python train.py --num_hidden_layers=20 --num_key_value_heads=16 --qk_norm=false --doc_mask=true
MLP neurons of a small language model. Each row is named by its layer, matrix (up: input weights) and neuron, and shows model dimensions 128-255. Each number is 128 + 32 x the weight over its row's rms, rounded and kept within 0 to 255. Numbers have three digits each.
A block is one neuron, or neurons of one layer that tend to fire together. Before each block is what it responds to, as a language model described it from the Wikipedia text at the highest values.

Description: Opening parenthesis tokens
L3.up297:143162143127152125132141073114167094078054099178145161167125121138157157146145121127127153119125147197121122088143089149102155116135119154083092210105079134208115118084103146098117128115113079160114141075151088156174087119096100164152074125151139174103127115124178105139125112123135171118123122164110176114154048138092116091074071146169139149173160097116115079082148120194072107120080

Description: Mid-word letter fragments
L5.up181:147115143116149137132107092106167132142076047130173139135085149095106100073137150153107093155126154142138046139089097098125150134161071108150140148144104076140148106152078097179092123140096143086151167162176177115130107173126111090197083143160114099136179150139135147148169167165201171098132143111107161218116170140120139147100044088154124122174173138090127112111131127116110168146086
L5.up187:191118109116146127101116119107131146108116184164101090114153126116141097137158177055117199119147159128116119105072096098110050120142166150115048106085120140156127177113141153087175131129077106121120104067126053096120091186138103114175119154157128187174164145088141129112118074178144114126149134137086142127108129064106112093084116142130103115125177204100125080162116120148109161112044
L5.up222:135224143042138137142131064112104091134135169116120081138146138152143126125107127149092165128115141104153188176135117128057116110149140122151144179085132155187123119083145114082162159120080111084115122120084122186128126153075185116148133153104133121159124128106148152097103113142118157108143095104119165152120106113173137155119138112122071055089154092146111108109111100120111124173145
L5.up505:099110136135156148160150080088071142152110109146143115110125126162128130125137206153130136136123106177131119135085132134125122198219103118121114123097104126134092157160113111176078106109102180169159125129168131134155078093078118159167070100087098145147146126178139099177049115113118135143146197111113114139167151130106164162204130123109110117127177179170191184087106061153129190149058
L5.up734:162162066071182168139111155042119123068139140147151081088136144168149036169177140107102109134114120076140121127103147158127106146119175218122167113157064146114136164135118181140105126125154144132083116107101158120095134143108106033111070167148148131113115143100123126132178099124182147135137129156148149122093138124137188138127105134161108127066085126169131128143174149135074074121050
L5.up760:217154076122156117128096166126136123093111132097090166118039148145109143148110173137149116170082142067071105118189114133136079161126162128123115183123091121148089157129108139125115211075110130097096100177126115165193089121112151100121125150123087136154174139107126171175125100114093153203205062103243104136087095140141100105075110125105185148068143150129132119125090130100168086091104
L5.up846:137112102111169128085136103127112101188082131115177096123147069112128110090133094146118139180091146073162166074085128166077022174148112125107128122129112175124101087089136149106119131165139107124153089130140097061112169176134137127186175176125137131120083071101127146137125169110096165063097116174144140113082119112181156092106131129136115121153140165120151170129084121117164191110168
L5.up904:093094092182120147140110168112122122149081095120147095138138179116147136094141145149117136166097123147113097118129181150097129120139143165120094145116161159157091129114154096090133144124065111048206078112085158221141138146073150112130156090141099101136133165077112084134167135122086083148157099121118140093103188113114112129026103148114140179137127105150176115146075062155107104100142

Description: Mid-word letters h/f
L3.up334:161147131146136154127157118126188066123111138145194050173096145128121129162103154159094116122162130055070106088132130134199113160111170119156166161125135102144133070132211083117116120109148089112108169120141041154111066082167145165118148103095112157123112099138178139158149086139130113113112158123167184185117135119109050129111116117099154056249158112167166148103109126160036105133136

Description: Punctuation after numbers
L5.up148:126115160092108129127136082123128120125098115103114104151153178165113112147124104094118192102158177184140115077189097135099148143113097132137122145152097116200094065174095121049109137085172084089203162115119103143126159166149091058125110138123152167096135111140173191196094157153172114161113174148149103105081095067147165165122102080176143131174106128114056077165124169150102107138121
L5.up194:105079109127128143102152171144143149114100145166176132099089137168084105132133087117131139115108115103105146151168110186112108128131087105121128159156075133086118109145143148101174139127111120091173100162140105119183151151079110096126122051144138138128153133134132154192124121141149221121149137150143049092137143114125127151108075111176152145156107039097152181083116140047151087118134
L5.up240:111112174123095128093111161128097112114075098144076107154162182057091110127183139109152152145178132172112099193126076134122103140060157150114137104159085096140147150091119123065151135129052139140108141117101186115097103170117136157128156129135145162104153110116099133160143071141173151102096089123167104135105047156185170109114091102072139107145083038153122102052144142126161152114156
L5.up323:140215115117121094117151184128156160084124120171141157099191138158145132070104112095126146133185151107144117162193138124127134109157139181124107095140055080152161138107117107132113113063148148129115149136128125175100080141140155028103102101059119130107129133169089117148147146170160134128122104115105160075098161147135096116106105058164148120150152124104106111089212090133096088089118
L5.up384:186126084123073058129078149131151095091142088170100104140079108144093143105088162106161121134109143118084101215136107127127122174166116122125098093150114108180141098128102184157122153114149119151210138088126110131077093150165156120128114119104151108180168163115116139165138130075150147133117106147149158088083141158117115145094122125098126125134179161120094079117124132118071087057133
L5.up387:152165115112156147093133137090116132129080145194126157065132079146071093194120138132131143119157106074165091050159116127096152157135143096121177128164188132142167087099117049143174127106171164153130093138122147127141153141215207127093122137049149219119122116154142122125104070159139161131129100192134071095102138136162122144125112142147134149138114115154064120168122127125118172047135
L5.up742:124197107052082046097089204105155075141097112111132160119121154143067093115175100118143127141133103116105132057101122143141123115115093088147152127159094100149149153122182106134163133125150128160082083094167125104138139121121067107102130161139166126100070131096082090137188175125146107160054143138161134118161127083199132124142110123172120122144136126196123156122125127139078145118191
L5.up990:104197116123120170149143167104066149137100056113128074119139173155145130185125090119145177109112129181098160073074086086105218129107143061174102165108117130166191089173113169096107134177125088142123138108202122133141141168152125102124113167133126147140116159132153160116103164176116143146087166172162137124109068076156114124111086172114110153137147160128110141131139129180132091106095